python train.py --n_layer=19 --d_model=256 --n_head=4 --n_kv_head=4 --head_dim=64 --d_mlp=1024 --vocab_size=793 --activation="tanh_gelu" --norm="rmsnorm" --norm_place="pre" --norm_eps=1e-05 --positions="learned" --qk_norm=false --attn_scale=0.125 --bias="all" --tie_embeddings=true --parallel_block=false --extras=["capped logits"] --init="normal" --init_std_qkv=0.0312 --init_std_o=0.00508 --init_std_up=0.0312 --init_std_down=0.00508 --optimizer="cautious_adamw" --lr=0.00136 --beta1=0.9 --beta2=0.98 --weight_decay=0.47 --lr_head=0.00885 --grad_clip=2.0 --warmup_steps=278 --schedule="wsd" --decay_fraction=0.506 --decay_shape="linear" --final_lr_fraction=0.0 --batch_tokens=131072 --seq_len=256 --doc_mask=true --train_tokens=633500000 --steps=4834 --dataset="wikipedia_en"
MLP neurons of a small language model. Each row is named by its layer, matrix (down: output weights) and neuron, and shows model dimensions 64-191. Each number is 500 + 50 x the weight over its row's rms, rounded and kept within 0 to 999. Numbers have three digits each.
Before each neuron's rows, "fires before" lists the tokens most often just after its 100 highest values on Wikipedia text that the model never trained on.

fires before: " |", " were", " |\n", ")", " f", " in"
L16.down236:463448483454563390590551494532588465546451506392395416538450525459541584516545545462472438545513469495571496468478564564542475425528427489447505523432560463583442455431414469507630447570513475470467476570507465555486492502532490517493495558537503549512437434547592519476423565607448575470613497510444495458520598527504482525421511405497530506530602552509471468495460564452471463413553

fires before: " |", "9", ".", " |\n", ",", "ation"
L15.down259:390504570503404514544511520455562458545550480521546485550471622412524516475541460513562548469520516523509398531507426583500421487501455429568532505477513621465492432519464509536434614523522563517465548526489538533444526447560446493470561445435460502456473487571568504582474435517421463536591535535468484477511514425543503546435517483532423474505455553426492481494403516491535442498535

fires before: "el", "3", "2", "i", "r"
L14.down329:571510455490445538526520512428467401476433571507550553426602478431443588536509572432377414405558564441490465484609547556511453506589484499561548566504524418467466489418563419502547539558517536528488530498375438428659508562459470528480499451540470465479438454496521457516505542469493557421518576558453558414563449536504488490566472554501518421515465533507497452480507467477477500574456

fires before: " the", " ", " a", " P"
L16.down229:515452535496466567509528558483525441482413551567587507508549497523462523467549527539511438588477490449516508398531550413511392559545554542475467514535492541494501553547477510400574545469414536500403518550562418459496527574580506415540622517604518571492496464470491588671600615395521514456440475473457414530425506488482565501576493483501520446527505523541430482528479519545469538458390

fires before: "ed", "ing", "al"
L16.down468:517460498409531542421551448474531572502501486489570490522486484453598605488501591511572520497503519498459549516524483421517476525511506528536547462527449436441463449486599596596541581562560474589479548518478529508459466401497476524516405461470597530470569504509511486475515541618479438454406492458524514517543564580443524442488528528487562673481511475500496490461512523451540504550503

fires before: "a"
L15.down711:550514483523528493399492547410405521500475595568478572425570586477548492422556475509408510519579410562610412527409600574446507431570537492418565576455531547499520488583501518520524526588498508443465529502567511496509580478535560443481507484537496522537462525483509540492484529453458480514489506529432488478597502534459466494534523455545527435454537479507566548416505486550427492530515

fires before: "le", "os", "et", "c", "any"
L9.down822:516589548579482467520496520457459532519432537550555513494515572503494551456449430466449481447532554436513577543465549445602569566564574582521428473488572458426487514561523572470474529551562566471537519489457476472426476444532515434557400468568545534412520471478505561559593492554523474475556545511545514467499429498546564553383535502532505457477511584626469523479434512492499480445581

fires before: " |", "|", "ate", "ent", "\n", "ult"
L3.down220:477478467482664412449472558401509476482507471503505510444575462506495474476482561502438412435447651472406475458408528588478500527507483427534534453533474473538407607480486512516608530465497456522467475370483504497389511503474549569475508505521515512449482489482478488476496419491532455535524516549526501523411450541563499410561554540464538525526467432465519552584585513448519495545502

fires before: " ", " the", " a"
L3.down381:446546498456416491509494528530492448478363588392480561386606469496503470493473477517545465531444541505481525451594432539498527506536468572440462507445470501515419490544614552545461514435415455548506524501468469596449459415454458542520495473503524502510514529443528511585528526430500541488476454539461576510507548545438539493444453431474439522534516482506373482533477563427571525576542

fires before: "og", "p", "b", "al", "all", "ig"
L13.down900:444524483565608445416491489561496615424502558464468511546481514538527447517516539525431448491550394594535427483532588534482582495558566480491505469536541465425591489539455511619440529448586442538370496500414465574543495624503480409438482494501562580496583509526532576505508513520523524458539457528502494500502542543488467539537569481524518496513502624437370506548492485502497555523481

fires before: " ", " (", "}", " A", "0"
L14.down217:553482508598481601453523570439488448577448496468474443431406395493475407565578516453400442484447469443520449424475513524551487616538582471477544513508472504467554495501471538446454527401522423546503530464513454461582517478568513446431507457531537466463473531529484521367533554464592547563538516554475528505520579500524430499456539550487454566518453524488542496453384515531476487383488

fires before: "b", "as", "p", "ased", "pt", "te"
L11.down22:520487463515398558514507516555495443529479511499465496523468548432504540573535607516454525478436480510546616448526544478472439450485449563514565556462502442553458545557507504586570455385472531450448581534448503463475473449444554522500532475502455453498432482517414521469517494430494454579539433485527478439433531540500465508511497561564470497470474529585527456514532470449584546487408

fires before: " ", "S", "o", ",", " K"
L16.down584:490520588503469491554473529554507406531503581432565629494554580469501468527480453514481602436524507537500451500551456475558440477492508556485521530568561483525548452512499455402464515547475483562555526562368499592549559527508575475551503390442495442524440498469489450511475624501436455480558416551458492524507456501438575477460536526503546506529517555566428507474545592554521494492453

fires before: "al", "ed", "ver", "g", "u", "ous"
L13.down390:542519475515537508487519454433542522422502500524575486583515465486549419577449460549543527435423445482471517539480499542553600534552439542545527473461551564413610568469528421477503525470523481505506457541506573481584457465526525448555513488549509493500491467580470560469545355502446502570546500550560532498640549414475474405515509496529483450477505506576408462475481512481578504523546

fires before: "ust", "il", "ial", "ts"
L3.down318:519485514466518496601469525487574570543450530489473566482568495501516544496563575465474524519463532556461582475457514541597575527428545484558514466499588499489543488550564526535399484447511517401476446455522492536556499440461587447601566524553527597505534554497630494528544520503504505394547568417493425555523533521433387531410461458475449509529519464477443580513579494484528588457535

fires before: " ", " of", ","
L2.down305:484432502597499617521435491534516468575489439550505533422440473576468590446566446482559551595481538442447524399562580533492500556528481567442571484509621646570596487498552535416422461470523569501492494466537482498488516507521431536500576526452507518494454559518515463482495585412452534579582475542495448503449532414409544431394490581523469568503506477489556461584525533469449536484388

fires before: ",", " he", " the", " she"
L14.down916:519480459558359459554468541459606623518515590508539547504495544510458571530480480559585372483429511519435592412470455464474447366503453434459498542545527481485538550469517450500611489442520504501453395432550481565529497532499471450517636486449493530475487534533530476527468423526478450547509441523484451493490467417396542504522538504533510491485445446530459549485500491512505474564503

fires before: "5", "0", "6", "9", "4"
L16.down466:526496606502513426467401520483499511543468579455502439529529509539530452528441440471502531411499490531556477428532601446577465508574519504601460590537486449543465471543454502524466497519518490539528448504595480439439399396473495538416537567507400528469537545489456513538472554454415538484461438503437395602516459516557435499478524463459520506523509472504507542479484564514500590553501

fires before: " ", " (", ")", ")\n", " A", "l"
L14.down895:575540485514486524465486459550516473465502519556569571458440410469506450541555497428503506522454535470507514471589323455445523538508498462516506314511443532559539465545527589570516546475489412463558625447453489521450443436494512453489511457499544466505462511475575481507562497464498541482499490470449505458452567415443592538550501507448498516496501524534501500522542517423543529456550

fires before: "any", "u", "os", "et", "er"
L11.down242:501506481571472465484458584509580581435480545455528485503476588536519509393404502491507509494555528524420558547526515501577473572506545455612409471472552344559532479523572442452504507410454528499521550587537440531519472449550625511507472414447525547433489468510480396554466453447454509547467507510538510557407406477471575479581526510516405387490598544509491487534424520475561579472574

fires before: "a", "9"
L14.down863:415469488496490405460520507495536470534448542511380457505463590415505458470519541523522559512529453501467392536503516591468386562540563549573516530487469520465433512544447445533473584440553493493545491550554483529489534520589434459483493488520522557537492564469429532540454539495514452505544413536416541538541479482485376456493540465398544434509559469435502509487456632532443514506461

fires before: " the", ",", " he"
L11.down325:401519429441469427517616483434618556532454429596571536412536635527487548539495456553542473501456412518446534471469470498451511431526513562503521530503570514406454506509552589534463493457516480489501572487444554590434475550443475482524557542438508612441552541580528481459510414587499446456488495500443532495489580464467511521505583512502454554569523547454512586516571485566527496558447

fires before: " ", " the", "ivers", "f"
L11.down207:589428509529472482496531515473514517476475459544492425479393445604422543461533449508428552528483504444458511446471516505464485505466519588529506470442519543444498445449410466571428497550483371518533530497465458554512469505516498525465594520515583552471510563495533500468535539459545413444561554508522507553509474512437527552495520530497505560451603472439498473519431534521431481489422

fires before: "in", "i", "ian", "r", "ine", "y"
L16.down517:475518450523580526438448454552497522539497427545494514414437453492579562435511552566422505460514554526518573517475620506612381536493517481471459579526491460454468586469480414554468551486601479516575495503528407452623544540459507579423520449532423494589587452557441435515510448475492586550577522509445522473460418476463486515523541431484493497489544421460505472441494498416463560496394

fires before: "ation", "r", "at", "ing", "ed", "ational"
L13.down337:586479489532485525444474477453591442572507459527427440481428413551489564573528576552488505599543389437551520426553508446423468525430531490469456540548445496494499542523556408597542442455433533521520488575528447488545555526453479450390510452605412479484522532521508540503493477469488539560440457521466554432486476515480523552540536495492473535517521541623540593483448488501481523530489

fires before: "s", "ed", "&", "19", "ing"
L16.down961:471468532520559643480464448491584571531544534533509503554561587456543438479502583527515534503516574532498505605464485516459430502492531482481402406528553479533512449544448499614467570489469474505582596517521508550487518525573382454440516398523448558420539456456510540512593549638440497435470495558443546486488438523460519464523562549496512504556548535391430353398510438510515448566540

fires before: "ember", "el", "en", "ly", "iv", "i"
L11.down1018:463438443598509618464573515547483415563517510532573492426564476483486581519477585527436464543552553618526520558482497553544490439472504473537496583472460556471429496510498663502589486373455471561420513511506449452578535559500541434487480561504425537561426502490517501611434586559533436488617549436463564448536441515492460469422466477413515440578517425512543563462512539532474496477478

fires before: " ", " G", " P", " T", " S"
L2.down835:430439522503543530553431448500432483385496543548456529505588467506511440489490469553435499583602497482422557496502529543396483485493545546505459496444484496447467461502516450560498501432552461473496491494484546542530460461496527571500498474536496469489482499493507511554544552473453610436520627522540447547483622601505502574486483418512492543446516513523455630543543532504558536499490

fires before: "a"
L16.down188:552536466521538436487461561444507513548559532558429510505507575539418527550529548386452468551564480512416507452438568454508524439551574490430549536449412532518467455599526502483508579564493417469513487518569544502456488526579477402510517542579565614469504610478458585563540497512516484481523576503481579479446488491384391534537480448526557488615468495464537513427437499527481510464478

fires before: "ary", " in", "age", ",", "ent"
L3.down531:563507414605478620456464524520489471550502453521385507624452476593552556508488503472471480533546474544565535564510458395515528443490487486511482399544545537500556519451539547516440542477471547526458486495528432480484457506479603579453472502464458550568489527592435538510481538523511512519517365448527470472501496425438464474546530556525531569480541398499536416425499526495396489496486

fires before: " |", "g", " |\n", " the"
L9.down640:486333473451508432476420462514461503489483479508444475514481550567438504501553574498498414595467487464587548468439565459510443519456557495447493594507592442538386507470429546564493405505540544546446513562523428457535513428470408492578544439475583464438547421484454413471447360478537562514546520503527445555494488522482425437495433520557558568444538527469521542459494473479501450541515

fires before: ",", " in", ".", " of", " and", "s"
L14.down66:436496524544445469614541481527470441464510509569456517546490521543545617469487498489476454490567493534392524605508598490499486497535514512455509518619579598462551492452414550626472510560469509499526496499496453460496491521498621496460483526552418501588455473505503509427355488371532527457516534545487497537526432459456451496404619447534426424425550524485430423503502477419431600524542

fires before: "-", "l", "ong", "th", "ber", "b"
L11.down972:523461456508454524467574465444543485484560468521496491539590554494575538496547532406533431423500466470567426615481464549510556518467500513508535519526559532515457534517605468494460486522448443554492535512519459442441525501535432467449492439496622538498503464481469507431579464456460488449570477489478528466540446585424437565521525485540478542590570478496531446514456358504472458551387

fires before: "b", "al"
L13.down108:380578448480447491420434554533489473526488527474463424527493525458599453443573507529455508392476431506557422505508465600502492548398535528456507592400514490479463540584571546563457451521551497529473508525451510544534400423488505495558525479569513509454492533483535534484486519525455509460536487439561536424569604622603507495514524596573526479565479530480550544535519510539547481576437

fires before: " ", "b", "ens", "in", "z"
L11.down27:563417442512454549515446425548505506521456518502506490457564438562534518528577464418509456553470516427521465487505522549489523511386522559512571439451514605454522559549518476516446509560517436462599586491590603503532489513402536408486475507633519566486404567599506547564560447486484504518410519601472531532456522594480528549547468495515472603498544562504548472535531505472433466564490

fires before: "n", " and", " in", ",", "ne", " from"
L16.down7:415434452547508535489508457532549560533542474512516476541555521581375515472564560537537602571498491571501522406531427556581518548601533474438511463530545615459534494515482539472503556533506534439463520485561495564586566521593563495463570529470477507462476581599439539557570459503541483627452517591535530469480507546502479533453546497501601565501484490458524529517473574509425509498486

fires before: ",", "\n", " |", "\n\n", ".", ";"
L13.down585:559499519437525512545587548493489469439517577655510498587499487505519535580405537494411471408502623497385475499550538487488473418531555597525483487501464636512537609448478530592515505496544508448529494445528564571485416548477396572469549464411441527518542472541487515560466490490502445507478473525424467560492438505593535408613540452494508518507465578531494419574577544517562465546480

fires before: "ed", "u", "ent", "p", "ing", "s"
L2.down789:505522442482439444412558508461498546422532497576451415413470429510493436513512503573509532556497452515541532516436481528509504518512512503456487487524546498477630580570452479507428487475502497591564472575521437538512616574566535458443499564547429494547481499451472522514535393448429534520423489606456556483561491489565473500540515513533545429482415436519537491448473611579552476455605